config = dict(
    n_layer=9,
    d_model=512,
    n_head=8,
    n_kv_head=4,
    head_dim=64,
    d_mlp=1728,
    vocab_size=35868,
    activation='swiglu',
    norm='rmsnorm',
    norm_place='pre',
    norm_eps=1e-05,
    positions='rope',
    rope_base=10000.0,
    rope_fraction=1.0,
    qk_norm=False,
    attn_scale=0.125,
    bias='none',
    tie_embeddings=False,
    parallel_block=False,
    init='orth',
    init_std_qkv=0.0207,
    init_std_o=0.00489,
    init_std_up=0.0207,
    init_std_down=0.00266,
    optimizer='cautious_adamw',
    lr=0.000853,
    lr_mult_up=0.729,
    beta1=0.9,
    beta2=0.95,
    lr_head=0.00911,
    grad_clip=2.0,
    warmup_steps=237,
    schedule='wsd',
    decay_fraction=0.25,
    decay_shape='pow',
    final_lr_fraction=0.05,
    batch_tokens=262144,
    seq_len=2048,
    doc_mask=False,
    z_loss=1e-05,
    train_tokens=1076000000,
    steps=4105,
    dataset='wikipedia_en',
)
MLP neurons of a small language model. Each row is named by its layer, matrix (gate and up: input weights) and neuron, and shows model dimensions 202-329. Each number is 500 + 25 x the weight over its row's rms, rounded and kept within 0 to 999. Numbers have three digits each. A neuron's up and down rows have the sign that makes its largest values positive.
A block is one neuron, or neurons of one layer that tend to fire together. After each block is what it responds to, as a language model described it from the Wikipedia text at the highest values.

L4.gate208:449516526484462508517484527540526534530506550489501521492510482493494498492488492467511522480550537509494476524480487526532504523504488507456503504474473527489504533501481487494502512517498520535490512485492547461531488473526511469474447452531529457497521498495453517457494491499511453510507508513516530481533534513485529500471509501520445477514504493475485480484514499473483520505516
L4.up208:465506507511492482532478504504458509510512524477528535536501510504483498488554552505544512497521485462485448504499488512463509509492496485493463519524475541478501481499523532537501506474504486503494541500526503499516515476584457498498440539473483518518470530494499490495502460496521471524525491527497498486540526517447504461500501531515509513474505525476523483494515508507521499433492
L4.gate386:456532497464458485465463482494458547533513468553564506519492464466449518490506548487497475469513537491460504479524550490526448532494505546488465524515479503468511523489467495497490524490539519522496518466479525509462492532464507477529515516552522497531468517471527459463489476504474520522540503519464485557521530485500544500495485524547504460482517524468518489483480487471514516479476
L4.up386:484503496513502521503467537508480519496536493527491511492484505499477489472486507473433483465519513500461511465493488483482530443518481512492501522517498501527493532507500498450506534451486493507530501522511491488485476472475502509521513510547483511481491485489496504506516441507506512505516502523509496496510472473546488536494504517467471558481491504474502497478573529499527485486503
L4.gate1268:511480453475526469486510513452534520506538512514513491525485474510494484473477493464504485502499538495520516481508487515492463535529475472507505488437473536524516463506553490444477520497540528518452511516471477477449465497482529509521513493545497440516515514508521476477486495543467546530512525511500520511491495530506497457501493532482502511487457473535486498488416484460497524517555
L4.up1268:523510476491533479519514519473494512553456519496510549544531478449504505483491494520502534497502531495472491511454501537483512505544529517500505441445534512512480501505603469497498481486485486538445503530500506459495468450486468547483483497471514476480495504488500512474485495504499529498495534531482514551495483489525503490508507525542509518459471506498464495505493499498468480485493
L4.gate1419:521496528528518481502473493511459458507507538533510463531481487532473529551492510498500518496488480508436519498532525560499489465497500479526496528490441532554500492509475501462478508507509483481545475471532500502465495509487497518501490482484513506507527504513488501512475509517498482515515499501483499528512490503501463547490495528514550491517508488491473471484496465496530498529481
L4.up1419:507485490503550479455479542523498461476533556492484484494468491536483485487511518497466503512528514504502502506509507479503489491520477531480481537482516531490546491502450446470486495468469484526486506498525484502476527527497515495483539475512480473532548511503478488458501464505468500481485551493501520530518509507498489533485554483478491515474478501523486511496482529480500536494492
Responds to: Noun after "the". Common nouns heading a noun phrase, usually right after "the", often referring back to an entity already named, such as company, album, group.

L6.gate518:520469449497494548479534498531473484515510525511525515520483500504527503531500506518508540490542511505536481502500494480460548492521501516482509493492513516497450506492543500501551501556492518512513508484488548466480540508530476487490499509482531491490499523556518486514514539497477485494497502459543497507504543493512464492494507474479513481531509476493536474515484547519498441489546
L6.up518:480485532474469517497510546521505534514502522516510487453478514469526478532495467493497507476496460449516483505516529509455514533506483529444504505532511458477501494491492495513539523499501452525485506508472499475475501493460522529490546464514476474475484492546524501533502464503511493487471512516529511560552494518503512501507474522503476494504464528514544503463481507479552448499505
Responds to: Word-continuation fragments. Mid-word pieces finishing a partly spelled word or name, like ne-ed, to-es, in-ex-perienced, An-ur-adha, plus clause-linking words like becoming, gained, led to.

L2.gate269:529426513460482537492542508486508525483495465509483499527493485476494508510501513485502523548482466528492468488520461523475486473513523548482464472467513466505467525509472510507461499459491492470518509503486491501499466525516528525507524530501497481500480545444477520502484470488540496503490511512529506471503521490478522490492521499519486497513481511508523497495486510506490476523537
L2.up269:506504476498505517487583525466517511519523483497511476514471499498508507498536506482559491514520468484514479538495527527493498514517540514517492502511524512493507498509477511540498496537527512488539563550546477472509483488502483480494502489471469538529547543493496518483474485477528525464527459508472489480505488551506504495535497523526515517577490467514487495507480519508489520513510
L2.gate345:500491498481517481455488509522484463487469514492488466478512516490488464513534600497471505513512507537494466478504498502555511502510526526483493476513500515490518496526492499487487472481466509551518473518487546509522511503453503486496496538511454528499543485513533465477464439464513514528471500473511510545499521529519544494499467528507500520443483463531499517481468517447521500443509
L2.up345:517498504500494491503493514449502548528483459475508505449510446507503512493494477539479506502486445522528501488505516491493494482492512527507500492496545484526491480490503415475492506488524507536499547494524531523487533484537485523524522465508546498506486498465550498516489482508511485471495457498489538478512513438485495457513437487505471455501469545513467540528491548508456460498477
L2.gate468:474477478455471506481514516539479507516443498469498550477477510476487495553504508475490527513529506481532453477488485493557490514496536463501486489472497504507501476504478496486484481500496520519503516461500520504470530489519480524511530478497481491461505526506506497523486472517534515493524546517495515530480481489508468503496504545560525428520511514543531505508507539529528457522467
L2.up468:489508523535457488494502534495503443509467529465483493501478527540503456489498535493508480475475498516481464484494482488526502503489472483507533524507496545495528537451496479529509485528458539496501493529494537522471540511486498527507526469477499508498514509494476497458503507524501481493475535482550508503519448505498501450540505521478521509528504500524455502471440502479443436466496
L2.gate738:533545522497508498459528504467495463498496549480499537462529534509495506474537477479485507554476495537506498501542473508502491518500474506511469470489500509456482502476462509549494509529488485516530527491538532522469499530517467528513520508489508448508494524469480491490509433504489486497491500538472537518487476479455499497459502501525526515518498503551470502459503535521461475555485
L2.up738:503520494547480524515526490505489509514474498456464508508494516492532515512487540520488474541476479481534512546484494469580556523537526490487458498436492510490493473476509484530491523504452540513512510476466495491482502484489459533478524506545500511531464523512505488528430465510538482479477473464508501477519519503529505501509507508510526527491558492555506482481476543526481486523462
Responds to: Mid-word name fragments. Second or inner subword pieces of foreign proper names and rare words, often in tables or lists, e.g. Il-ie, Tor-al, O-ren-burg.

L2.gate11:509519545532500499492471472505481480510499519513516527478468516499476567514481480485471506505472502514521496487524494493508460492450524516511510503553546501449484511495524472515520586502510513493505485521450512469508454459504500484522445514508505459498538528483514509484516492506474514500469519489557527507484519539499478486500481484568548490467465474497507493515544527488514508526501
L2.up11:519517529514562519499495535449482542511477541509480505540527510504474572481507509524529478505560512524505485500535456510548505473476491473496493470537503512500528486518494506473494550483552473449507492485466485440526527480456483454469505478556505473479503490493513517540498514516531491480516487502465524475502537507511515517516519506478510555496530507516538529562486548500504516459473
L2.gate794:488565507486503505513469487503504511521469561512502487503470519545509522501512499476503486478487526490522481517506535493468501500491482472501495516518504476484518525518458504495510484501520504447490449538522525490483496514440485508548442515451498482519499534498499523512509468523506543518497518504491489474526468536506527503517481498486485509507506493466508524516479475441499532505544
L2.up794:511519541454482475467493490514543503516515515475553498469516501479534489502474526499527467507509456521496496527470485483488494499471487527529506519476521477481464502536498504520531517487510494521503466500482527498453564514529537465431544500497516504571537504474549506492500548486483542508531482474507440478458515481471454497513489519465534529531490477484514499518489480487527506551479
L2.gate869:516523505457536489450505501526491500517448478493537453492524550500488485486461454515537498518468468525533490493484487469444478501491527478495489493488483528547518483491508480517527535497481474489486482476495510553497469528494470502484490526524506477530504486477535528492459499459513473504524469474499496489526517505501510501490519508503513473521472533509517511480478473505484499516467
L2.up869:500525531498507528509497527513445543510456506539514495497495492501508489491485484509511461524403481490517479477505500503515498493516518485488544538460465475471508524496474466501516528485497538480493487503523497545495541483451478494530516484523507498496503513470486529515458482464520520471516496513523552482506480514505490474493491457537477530468528502538475489482541501449504500516474
L2.gate1002:482528501484494526506493457499491502472444527498509498510449477488489517538508505503471508492492462505511459469509476530516512487493508514505493516505505531475505485508498473457500473520533506461502525498485497504485447472529498497488488530469491482502549524502497481482501465467547490514495468481499485456516534473482517463516483514523518484532497543500527508514443527428528477517483
L2.up1002:517542501530496513446437525495506430476524483530485533525527524511550510502473450496503549521466479502505484493513470486554463481510553493519503484501485484515495531475511489499479544535506457506530479521493530490498520511491509516493487493461484448514502535475514499476505539505458492461449529513428529506491487453494493558538506508503461478531471530511523514520517495540514496525464
Responds to: Connectors in fixed phrases. Connective words such as and, or, of, than and commas inside set names and fixed phrases, as in Trinidad and Tobago, mixed or average, more than.

L4.gate97:521496536535469466487476466491464526461526493510470515517488498508534475522525530542475523499487446511530447491495488517518487492552484522475519528500491522484511535479516505520456486510515516503471517524491454482483472484493472538493506527513499468533485517480536492496506494498516496477483453480445473551478464512487520491506495467460530475520504448525471502461491475486490539470493
L4.up97:497512468498511541478505477505475505460507492498466529503465460491520484543513529519524514501489509498532477451509510491516475550517507487488486574539487475530558517490515530533478501503512541521495506473474477485460525532503488514547483495527482457550529484508487482526515503523541547520543515521484534523499503491492519472480556462469525453536517502470535546487459510486474506470511
L4.gate395:489499514465495537509489468465464521479528517506497520497477491465471506519482505487467498464485537501485507501438476521529497518499517552450533522499506491540533513525450559475519481539495504523480492498480484523459499500455476511528518516512434486506485480514508485469499471494498463487501520550466496473491487513511520506502543485465524471554494490546529525491495498488536528513495
L4.up395:504504493498512523476478486512467523481486485470459484498492527445487490510509519468486501508564495475480502497435554494522528508512494464504512524533532475521508540520471493525492455507479539434486527481464462487482488488492532512501458485502455467539484456535451501488514494515510468476466512498497515500482451492470531530471476556496518458519517517473501485449466496545499539504484
L4.gate1006:556515452483508485534499495486508525496482503515532508539504554497508558523490510534507460489481532566452497555474505514550514511546531500522493516481510531479479520510491502476487495523539499515506500502466509542504549537475444457464459458445534472516516494440526489477492525531485482472528504515497505544495487506498482512516529469530545457527511480489481462496479490518496511534515
L4.up1006:510494493493472528495515463498487493463513496490475482504492523525513438512534500503525520504491496464549542500535435514496508496460469455511497479495478491524485489489465474478505527471475505461492499511490503458525510497494520536482482519516472465501560521502485473498489503487512503485511500498541518499505492525504517499485508446495469521484485477481512505431497470518503492512500
L4.gate1429:507535526510515494501490455485513495500511513521525527502460459514540497473477504529524495460509497525488476471507458499484468515533448538474496506475491484529535499521494505492484490505560468503461494524450519501524538496518519490488507498545477513492501501507543485518513462488502487499499474485544502485527476444527498529510504509501511444541489483490524525500462481498485472506504
L4.up1429:508524555499567529518464525462500464497472512478473480514479510451524477513521483496511495502441539527493510523495521475506515474500456447471532515466523511453516502506492512486518472487483506485498478513490513510547492499522468513486511492523506472571511501499485487456479460514536488543480485470496511478487515478506527524527503526539513499453497532506471517559515520513524490474504
Responds to: Coordinator after first conjunct. Coordinating words (and, or, &, commas) joining two paired modifiers or verbs, e.g. second and third, eastern and western, front & rear.

L6.gate728:521486452497474522520513482502515524547501515483475500460492483482452468518518516503466537464502484544503468495508532523525461486468510518485549503474513484485478521477502516532485552517454479528479493510521535471478479471463502525470490564503488528497462454540504514485499493467526469474502476511496485477494523518508500504480480518512541517526504476509519514500490500480462454489491
L6.up728:543471477513513539523491507471528480494524479479477483487509452520493470490500521505516509484499493518524481532494531566469481452550506483476488495479521515486451493460521509504441498509456508522512506490488547502433526474466485528491504521528512512563494527528523506481508468505456533527497496478484502509484538521454508496462498478453515482483514481530478544530501500493504455488500
Responds to: Clause-opening words. The first word of a new sentence or clause in biographical and historical prose, especially connectives like According (to), due (to), through, as, and pronouns He/She.

L4.gate289:495501482539539525447549538561530496563506527524530472506496548453487491534470496487493569503491509524505499503504492448485500431468529536478519451470495492468527476545508500542503483499503486536531497523511530555488539490448518484511476501521497542488507499508522499533500483509469515504520488505536500498507505505474509515524501503482492483495487496502503523510497480450499477479524
L4.up289:493491547500508515511485495522484512481500506512478533464466493474480496484477463489488506461516540507507493496529463512497486505507518471463517502500493490529462489498494515536487511527505488478527495492487534478507500487493522487494470508503547517523484485480544513515532467467512464500474521502503503534451483477554515486469510484504517478538497476469536514500474443472495483498499
L4.gate813:476487482542508474528436522487476490503544504445530469482490470490477494531499505479518508515484503541494527539470474487517486466503532469492472480518512537511460490512514537498512461499506542515539542480510533539468507506482537500497514496480526548470478510504509505503500492482476516508478498502510478518475512461528519492545499460505541492540517492510453515508453520494469487504485
L4.up813:469480508509535520520492534494519511478481517456463476475483526505459492519445465516472558482513447494512491475478478511495523511504482485494500482501553527517500519466458477499508477442496532477523502528508522540471534424546507485469466504487474511499472553482504522523505504452456490555461534487508489498462499534498504533466492525470482476495494462488497512498508499500507536505500
L4.gate954:509477497457545506517513500535518564517494497537570544466481494471513495496490492508491446554491520512459522497479522494508523488547489479504494457508514504557474495519460538520492497540507466489543476531509504459515496548511484493530540467499479538499527477510548484488493494494518487489512476517469462538474470500521506518496479454540524467529547518507514511487488462480522497513493
L4.up954:521500550498507526480465500521443541482483493510481481446507495504538492498515455528501551505531484504497537470443554475509488548506485504441480476487511493487527523498454512498516489520470499504493512530516489497495489516462526435528493479484500555526513485506497511534492482484505486531495524525486470515513509517500508475455488496505486487536542510546555541478513470487442511473469
L4.gate1573:506546500513482547492495482513493465522473479475539479472529496479507512501547514511497530530446526513457505512530464517483527490476506469484489493483538534515512505500517486525537484456512476503536490455466506542472548468445440492465511500436496509501520505503490520521525487539501489477479524512503526523509529488516475459515469477541526503524494512469513511530520476485480458482507
L4.up1573:519479516518514451510467532550496484546513507496511487491429478488498520486522477467495499514478506510489504466487521485500534534533498457443507523530463484482505493506476453454549540546540511491503524517498553481497498509509526490524516443525468514497524503511471459472487479475494515492528478510517453499537482515529483457440500438464488466491497497513492501537467515474528552503494
Responds to: Verbs after infinitive/gerund slot. Verb or particle right after "to", "of", "with", or an auxiliary, mostly "have"/"having" starting a non-finite clause: to have, with having, carry out.

L6.gate1472:478505492494511486529498524510460515510535488546517512534501477449481481493462489480502466506463449499486461461487475474516525492500559475510482507482512515512493513461428520522487464456497515488503483505490522521512478520530502513474489528496500496497504443467525497492473468475480485508509441482503491540493516463517483519522479526554503512446532488500494490533514511459500441492497
L6.up1472:481474537488542523472479462495511505523484487485535514476519493468532457486475492517522518509506482465485479453520487497529483504480515503475456517488529518494499513555477478540505472494495511504500551485474520486497532495469534473479516517520448468505533515454499493548468484477472487528529474485517476497497513450506483480522484494547507466481517477483494510507459508474538508470457
Responds to: Clause-final predicate words. Words that close a relative or subordinate clause predicate, often after where, whom or was, such as located, is, born, in.

L2.gate306:515478489507492510524522505531532483518449456469521461482516495480515504501451504497499488546469490454498481486480518473491483515498467495527463494474482512492502545488514557444514531475478571551455503532507534470451465493486513503450509523518474512469477521528480475473453530495501535495511477490498455494524533513516509480541491511511473474497501461529500541508522512479520473495487
L2.up306:529497483455500478488503472572533521539519490551527512524522534511490535502460460530506516491471482497471480490496506503488481468469565512495479539499507486492534485471526429502535535497497522488521516496483519527501518520509485543492492484482509575524498528525506508487521480503507471482505511470490507566469494518546523493537454457470517475493519473495507518506511495499500521525489
L2.gate783:514467482510488498483456507547517521482485508487491501521452510494536508497493458537518532508470518509490495481503487479514481494518525488490485523529510514529453498467475498513507501471498531504500509518513479517515491495470499544479475479525482491480526509497522449472511503563488494481470508498505477540496522510493525475481473480533477464508483505514480534510524497493518488508506
L2.up783:536490504534500483532495487488511478533463478501511527484503505461502506495527514538456519534511486530468540528516538515521458539502528504497482495489507487459450508486491488478483513488487502485475503498515524497523543509489486502479527476497534519508495545454462483512472492491471527510509518547479504489465480542497481466505446533524455479546528530480539572494475501500494493562455
L2.gate986:510479492505482504483536482526488508524504548457526433496489476462533454551503479500500488523494504519498480490468469526502492496555518463471472510450480507490489481471472534503505534469501513478490510513517497491505495481465546513483548504517493529534466533506502513511514506501519473539510483531482485494500463554513500502500499512509513479464491507487457556516525515448470488512533
L2.up986:516504502523500521512501510511513496524506517490492519550519492520503545496496486509488498485463485455518491477511519464482503520480530498475497503535504494518473466509471523511498478521465502449515517485495537507522453485546498512441487457492527504492508556465494488494457496522481515484481523469460498531475499496501454477465492484516488476519527448538482451517561507512495504489476
L2.gate1157:554500529522515491475506469461504499532532500486499515511479484514508499488526475511503497482494517541488503503564531490513502477510509521491513543486478500509472528444467495527460502446508520504467506565490534514527477463451549473515512522494444505460487475476507493512487465509466454487492462503470524493466512535488510518510464488537536450503508459504513499559524494493510536504471
L2.up1157:481474492473483496533468494489486494482426520484493490480511481515540453503509464510517514522523504528481456472497475505509493494540476490450488478485527516466513440509490508520535462505492503534512473488483544486498508510534489570495472495500488480501469489499512492495540458516467477455550520493499514538495549544503487491521540477473483510492530480518466488476503503497501480561457
Responds to: Transitive action verbs. Transitive verbs, often right after "to" or a subject, that expect an object next, mostly in plot summaries: grant, steal, force, provide, give.

L4.gate73:509510516505520512503545515496529521532530543501506519502478478532539499467544453543470501515458517553512487494500500528484535498506431501445487532505534499513478511469473503534514500516500499516496466554461562509549516479483529470522508496517530476490505519511504481451482505509505512459512518488515502506542487511507513484531466473457512481483517473505511480487455477483517481494483
L4.up73:522436555520503500491541516498510464507485465503497516527471561521455506487492483475505480560492519514423463521482499503503488485522564507480498491516437485534464446508518532506527461509497493503523516524543469479494477498551544489500517500505500489422501522512487500488522557489557472492486502465504525519460457484501506476460440473518458507516527547552504470498493487496510481536514
L4.gate238:446502466493483498485501529518500459497483509506521521539485476495467500492543512507484508497529513466492470511496527488474506498490486510505524501494506480495560533502486554552515517472541515524499546481488563487503486505480524534506433505498496435511490474519442511483494551515486481517469517525476509519465519536456536475496562554478514480456457500526536492515510524521470467508518
L4.up238:501501503539476474469504514485487486445516526457491512503472458519458485525524496522515507491511533526551494491504493548540485466444499539460497487501482521519513487494487487506445493484495505528503491430497524496489549488512530456507521520506518466451534486487478514471508468489511503499485501530493519517498519444450503477516495508461505514473498468525491505467502495476516484502532
L4.gate398:506513478439521530489507494496471492496474503530492521486483511498500513494498494493513522507541480529492496514441486506488474497500517510496523487472470472540476502496488472509510513534494478531529488512491475537494481496565521473511509487509485469481488579501537478480516494481481524498478509485480529485499482485483522480493452514487481500504517505510493502450503512487513461482559
L4.up398:489538513497476520458487516514461505477523525519496499497487489489496539519475488485467507513521524527485466543492499536496507514442540526517492481522491486528490497482472510507484522504497479470486519537527480464490512515495491527522442545505479465443484511507509484469497497525507511456492525515484487473486494498478488506439540487493465506488524525516473471463490481514497501517525
L4.gate882:520504512500497551478518464476529503461501501483497484458486491515499516515490499512484541538499539470499498509549553518493484497490508527437503503510507492505543478453467505520468534485471471499511515556502527520498448504528523487562504545479499464537507493478451479499516556489509512532450498485497514495500493477511503518502470459528486487502492483490499508481494491523507446495473
L4.up882:444454484506509514489491540490491511476522507497472468514505478546482519496491460497505485498488516513445510506528517506505549468486528473487457499503487476501462500487513478503467526530532496558512508465504513517502528499539507530494519507498490487517471512496464513464478526499490492546507530489512506498480516514493514474536484522529549534465482480497531476462504539491536532506492
Responds to: Took place completion. Mainly "place" right after "took" in event narratives (the final took place, rehearsals took place), with weaker firing on "due" (to), "According" (to), and scattered mid-word pieces.

L6.gate697:475485507507489486537480467453516489504501502540481481523478479508473494510471476500513491494521529505542481513503496494529507507547518473470475508475500501467539493534474489508469496488497484528532513501491519529481489456517500471491526517521485497545478458510524486444503473493499510532528488503502499504489497486501477532472491498463502525493508543480477466503499498523490493492475
L6.up697:553502478499540559548486491519475496438509538531509478488522529512523494549492492448527531523469490509491459484492496514466494489528526488527508518545439478496475505490533495516511508519487521485523525497468468491467526484515512477501513515556489521492501533455463527468490472500481506508491491486480508499497488484490489463554497484476496534525540476476558519496438508499518528485477
Responds to: Comma between stacked adjectives. Commas and "and"/"or" joining two adjectives or modifiers before a noun, e.g. "narrow, shallow valley", "dark and complex", "three or four".

L2.gate162:529492498550516513499499476466495523524516506522526492506524481523429486502492498488487534491514491504466508512514532503521481467552493481502484468502496517502485509537479544517526504486515484526493498548488481546517499517514478519488484463521476481522494535482517489529452498513485467474492482524503483544485502471486511460563510515525495514469495489483520494496525475529503548511521
L2.up162:504474515532516515525519476483492488486565526496535490513482486533519492489458543516524496480454498507467526501508444476465523493504461524479507521526478504518486511523511516509497532537551478499512460520492512472520481518487467489513520493487463481540481504508499519470541502558522510541500540494485496472519476475523520518455509534470469474492549506505524500512499473483472535493488
L2.gate249:524525435476476481462536481490535509493529497526527488504509490496533528497481498509487520483508463497492529498486512531542461505489498504493515494561485553489492512501533485499506493503553510542489524497497529501518528462524499502497486547491531480491515528506496470523509478460502472468440506495543491556563464481453488518506479490496505490509516487497548449516519503549481468529498
L2.up249:524553487493483444466500498473501475482459523544511454513495467443494537513477465482495539515529484503492489522516508474515490481520542517521461484498464501496511486503470510483477491496554521479516487512499469518509516469482513525502496486483540488543552528533511523501515517489463480477486525523494485509474521479493487482511498505535529521486480461500492505529508518524474504527508
L2.gate753:508552503488524488445495502539490499494536474504529487454475516508462540510523473478498502483498518495517437483509517498535502485518519490503472547476521521502542487523488485514487529526479477474530460533514471514509463456498484527494506511461561534534532500485512500496535539480504501521522532491496483490471436498464486500486479465526514483543522514507544558499518477505495484555499
L2.up753:509497463500503495515467485469531526550513474437504485525510516512455475497504536486513509496487490470468514498463468481502521485501490497505465489493500502503504468503508528512541444498513527498518465452547498490505529510530476498491512488501510513514488508517510501517503458489512483476512518484504500484498489519472441487493530473524547548464464510509522481486519491523525498507475
L2.gate1622:492505508507530506509477502452496473455524483539617482458460512534494523509509488488451522494519517499475478504530542455513513480513518528516497521493511501539519486464518501438492517506510507491489501498504480534499473523480518499502515524488503444496487454508467503462509521526460540501565535542477500498497506495507482497490528528501455499508513502477466500518513491495500510488483
L2.up1622:521494450538507500549434470501500480515484517467504475497528494485507499468489522518464509483524459493479511529514482488471500479514462543490490511474510522497518504498494482534515531519483496502490489506523495521484457528541492515452429458518492466470461518484511454460443464485483462564479491511491501476499536482470532532501546512527519482486470488488485494530480469482518548487498
Responds to: Collective or agent nouns. Nouns for groups or actors, mainly "club" after "the" in football biographies, plus plural endings like attack-ers, command-ers, side, team, group, and pipes after "Votes" in election tables.

L2.gate920:490502504545487521478491483517500522521503513488556460499454509516495520470486451507534494467487500477459487494510503448450529479552522474489503549466452528521516479482504495486516528514492527476481492475490502505500499502483488543465516529539472511423496493478445477490498505518482487474481492458511508487490431510502505521483485478504474505474542458518445501488527491513496499462489
L2.up920:524421543492481497498475471509444539487483438541514502517509507477418534481505503470495485498529485469473491458536490474557530472515517442498492476500483457522489475482474530513504498529499514463490478510503503489490498508501516497517488508560473486458457493482511536497481519499456519516430547481492506504492495429492503498473540535488483461483481470510478510533493487470495481507524
L2.gate975:461528490489504545409493500498535496468548513478508482502493499516524505505513533497496517489451531472501530466485484470478500509482530490495483482502480524541492499528532533515515516500455508523534521503539460516516519526495559502491459521562514473518486499489458515463492535492487510476468510523488517459506516501534504502503471459478522454511491490527484523502523531514508485517517
L2.up975:469519557481526484468514493482581501494541481495499457505455465495526491503510496525512487481520508485501518468458443484496514438576487483489513523492516494554498514466467502492452536488507524482483515515506532518550503523499522499497522536499423471504493484500520477485499496520438488446494535564522472510516479502472514510502523519496514485486491479519479497526481446497518479501526
L2.gate1317:509473521502492521513504497507539528486556510477446472462510522509530488525461534527525487498509508525492568517521507472483525508510480502483468512526477533534553519483521499511506472507477532488497509528520473499486463497483515477455507529508525480498509523483500478433480525491470491490494535525487513497512512488476539492479468514471561481510514475521506522505528468542535485499504
L2.up1317:488491520469509517510464473511499531493535522510540502496480487445511486529468521494483504489457519506485531494513502484503486491502505497483486524495468493529487486515501507474481489494498515473499459534507537476517513485508561527473520541524465482499538476508492492500474523527518507520554519544460487447517514485490510452504478483485487471542521489498492487497494507537487508533521
L2.gate1670:525496518503514552486535484500523498473495538568512510497513521495465521494512467504483538476467550508477467464496532516485518477484537498519506494519509502503524505527501496489512519477509545501489551545552515551495503546444533528489491518488496486518518461495516517504491487517493510490500478527485535506489457504499502459494473475523533485482480489523477490491521508522503477520498
L2.up1670:476481507456513506470511512486532508538519520516532479519506515422526471480490504517551508463496516513463506500498530527484516468507466486492496512440457524494468530494511513505490533496479511508530522458509509485499518451491503525524486482484528521510536554485537502451507527468458498473477527499534468509496476512543561525532505516519514498529526484484462515520484502507475462484524
Responds to: Main verbs of making and occurrence. Main verbs or participles right after a subject or "was", naming creation, release or occurrence, such as built, released, formed, took place, made.

L6.gate519:480528509505495490503465533493519515485505504555513498510492510497465511533499550515460485527516498488521512503514529504492475546528515519491492540492531480479530477493448471456542506542485496463514534500513485488484504498464534524514484531493506505521463516495511519517479517501495524477479496516487497519488517536488489511473429509540453506540490519442539506525496497511544480518532
L6.up519:530539475485465491485510511498505528479502434532505488518527488530478504502535507499506477479533488469466497475498502491495526489532525542466498525503541517511516523524471441453490535515554471506507532481503540531473483455491485468529484482480549499455524501501537513529451521504453499504519554528483521510503551514535498466466486486507528483522531494485488509482552498478483514492528
Responds to: Anaphoric generic referent nouns. Generic nouns or pronouns after "the" that refer back to an entity already named, such as the college, the town, the club, it.